{
  "hidden_size": 192,
  "num_attention_heads": 3,
  "num_key_value_heads": 3,
  "intermediate_size": 768,
  "norm_eps": 1e-05,
  "positions": "rope",
  "rope_fraction": 0.5,
  "qk_norm": true,
  "init_std_o": 0.0,
  "lr_head": 0.0489,
  "decay_fraction": 0.822,
  "final_lr_fraction": 0.0,
  "doc_mask": true,
  "train_tokens": 442300000
}
MLP neurons of a small language model. Each row is named by its layer, matrix (up: input weights; down: output weights) and neuron, and shows model dimensions 0-191. Each number is 500 + 25 x the weight over its row's rms, rounded and kept within 0 to 999. Numbers have three digits each.
After each neuron's rows, "fires in" lists the words (lower case) most often at its 100 highest values on Wikipedia text that the model never trained on.

L8.up190:497498516520445505482484477539517500460478517548485474528478471507460517503463457538518477493476504502518523488494468449502528480549490517531508546509543483501509533502523496512485491503493477512527494495513495470515500511464478516558498504465475515460541495500517508503546530490514491485470484495445499472484529502487476480510458481502522509522516523468486469533511456465531539472497498515531543549510440476544458514529501488477499495524529492503518507490499472525505488483547531487504477502528539496498469464510508555514473504491485488506496456487570529522481499488503518462
L8.down190:553496522507460549503484471517463511510522486493514509497531456509511493507502502447522478558470524534504504534500506524468525479459510469519512472477508451468504461512467472490513493511492499535522473467521503474499480556491485504502510436495479465505470491491515563476520530490452531476503531449517489516502499526518522509531435456503460503489519469470452490486504496492482501498493457517499505454509502506484491510540551458518506514514476501494479525507525522532467504504510492487468537480508481523483506532519525472502496496558488480510488531483510540514530519500512536527
fires in: "for", "with", "forces", "by"

L6.up171:473493468491463453504474495484468521493498525495471498490505527502475525517500504515464470471517505487502500511521519484477485457472512454515480507495504487513495509449539450493484500456521548497501542519534478536506532545514492500549528465499496461481478501478526537529475514507442533519488475515485493541499539437526503511544475534533510496541487507570522550522493524483537472488524485525480503509532428529458505509479492497495516509482479508516484513549514467487518474504511508504472487523498542479511503493481507509496471520496465451466515490458501515486492493495471504519
L6.down171:483549489507527496493489478474470473524474463462531489509461545497537519503504533457480537522490550471519545519474480508492478529477496503522443470496479514492501498484530509545475499450521475455465501519495530484522523553513506483503528532510515448515468504490500490483497476530508517484496515510503506493486532532474532518465502449494486531526490545542502528490458537504501533463484465484538457461501504482500524537484456516508468530487519491481540515519508487506472507511496462515496520516505501504491473515442517513506543528481517500493523470446496462502499486547480514509
fires in: "he", "early", "quarterfinals", "headquarters", "estimated"

L6.up260:550472473507506517469502517507526487500505539499493495507487497472461528519517487468504552508496509484496500533477523519479462469480484498512473548523520527495499492496540552522506518483500485471493535528526551500476491492468510473489460495516515462545492511484484460446510490516523503515493459526473473514500476488481568476511478442480508485525514524502527496510513468480550533503498464517476497483506556539433506490535499522478488483471475483481530529477496504504516500506526478505507526512540516475509494519538499529509473510520511527485444491445473568481521530494486489466
L6.down260:543524501493477504489504526494518483545526493520499465481506507533518479517484482464495469576497483524499447506514488478485443508502507479453493552492544535531475514507475518514482505523488499497507497514497483502489522472496526496512540463476488520430486528512540468524529523467480508514467420511520502493484501504505492510492457495555439550525486516507535492502533506511508468486512485525469547488499491518468543483497485494460477478499472480472491480523513467486512491457507516499457470476560527500519500514518508486483497504528516502541516468491532505503520484502523515455
fires in: "born", "name", "as", "land", "age", "native"

L2.up505:474523519500503484513514480479504511456532499530534582499515467553536521498508515514519496478457517515522478522471518533486488539507496542500492503504459500477539486549494521463493480534482457511490479472514482450490514476500508516440478492506491492507512437515486519546510469520486462482507512480486493507422508550500546455509531481548455495498534504511543507509513464519484554521508508529502464506527489523483511520519518464503519449472512479479466493486492484495506491512491530503554477521541485503475485486480511530478492465480497481493512494508507492515472472498510488497
L2.down505:493486501497481498473556496454521500470520499497521503467504489522498511548487509527498496457448484552508518498522463509505510557451482498510499503514424485482518509516513487460478512510487467450519498539473519485477478472538495496515527509442502487493515518506504556512538495474530465469508490492448491508504507509487526515501493517481502434542517511546496502482473471474453503480488496540441508529523476512523461509521533506529506517537496459475479496525495464490486505503498462541521523509550492529496524513465512534527509510481511487507521502540525494505500462537492493485
fires in: "john", "charles", "kingdom", "richard", "police", "russia"

L2.up555:497490480458461492486506497493506548491471510515551511506506537489527494526473477539509512473471499508497516485531520474505519479480535493572459493486485497526502498496498495525527513522471506487494515490494533526513476461502502497497536522532497443477521518501554496527504485528488500514476488514480495487484512461513420494505548493519519499526516506477525496483496503472447471454529498487483513516537489442517538509527498479463462505510479487518496518554475497509450482513520478524445484549512549468522484504506527475534500492520476468457510442478479510523465529509518532505
L2.down555:502504524519492476477508487495431513482531472485483564509520493490503472506489478490516456484492467475491502520495532460524499488495503537520508507455492503503488516556501495487557557459531513476469469487499486482500468545526463503503521544461469531480503504487562494526478532534503530497503501558522500515538497457462517496518510484475518507496480522493499496482459494467500511486503504489452519500529461503563496472502470466505482501495506522551470463509511456488494509504498482509510503540482516507557490503552498480505498466498511520497472487524501544530464461502544489526
fires in: "can", "help", "could", "reached", "reach"

L2.up613:522480478487499493491473451530501505491492513483504494467488521487503454454511462498515481508513532473529501532551502528462487480490547483499488497521484510510557497500446460529450507462477528442512501491518481494502539458501518506566493523511525505473480504518460564517469516491515500519487537527474551484497469515489485477545488500511502488475550510499505478484488525500529512519500485512496506511490535502486483532513528514524478543510515500511548471451548501477512523502537491477513511458480450478482496522527506454506514472485491464494532486504520466545479484463527501469
L2.down613:495516518527473582468487501506495458528462505505484490453468507486533520544509502454489472495501506507524473470483504462479530480482472518544512547487498471467514510506545493503464490485474510512508489492501490545516524486488510531525420470527463513451497504536491543538502523486511488493482486511497465498483521541509554522485504482473481509525497502505489476499517511516484487491493476510486507538501486495459505526480510455514516492520501468492534518496505459538483477514479502483495444482540532524534517540496524483453565502498481453504541510474516490522497542524521484518
fires in: "suzuki", "russell", "austria", "jupiter", "mausolus"

L3.up159:459486457504496485448486495510480461485495526497489504462465470500420503480485465485531513516481531479483498484526512499464543539520530482491479519506523513508472535469508572511520480526505467534495503516511542523527515459532503479507521485460457539486533538512494521483473469503517510473521510540526508533496540485533495499498562524532497535491485486509469499519454458506491515474521458490493483482466459491510517521500519516492490488520495487480501457517532498475515529529503497512473449527508522469525477488539497466499493520472500542507512471535513501547537479521491494510
L3.down159:499530470516488516485507466516495533488499474497517537562467519489505497465470501516526507502541524499505517502461488474476480487466509465477559505503495503476556494507484491509468472503559489486508526497529514496503484523527535495471463516524494488497484551503493476502461474559482478439487517453508470473517462516490534518491506464497507485493497495468512463497467487518465470499564524521485536532507500514491505538461495477500499532515506521515502474525543486521502519548510471533483506494492509484490476502457519510482498547497539566448501464489524478458503496496545491516
fires in: "such", "10", "also", "status", "wrote"

L2.up458:498448465488514459514496480508445505446521472494510496455518473514487494489457546504497495492495462513538484545508515529533506521460495529540535514487526471524514504473547462493554493489531488523524490465500436508472528485512498513488500507494497536477537508495492487507520555507528530457469433531498469511456514510525517504509531541517487507535489478520538489501505489518506500495482514492537499461489483514501502504503485536481499485507454480432478540489494523528522476502549517515501459503495488521518518457507490486522474510489471487512474502462485499513501502532513540453
L2.down458:543537493490503517503518482486498523524492497534513473463505503499531505413485474514455503489553485487524465501465519453506483467513469530493494495474450507480495566525502507491510549493489532511531508538483571496470482522498502507493507478470531493497486494533480530507472493490506466504516510466519487475515499524458541504507478494523520454495506493507496544516483510485498515453534484502498512512522536484509504496500468462531528425480523520516483492536468523489485514501453511467554506457507514514490497562461497498460503532513507507501491528501486497467463494515498473526
fires in: "silver", "it", "river", "liverpool", "governor"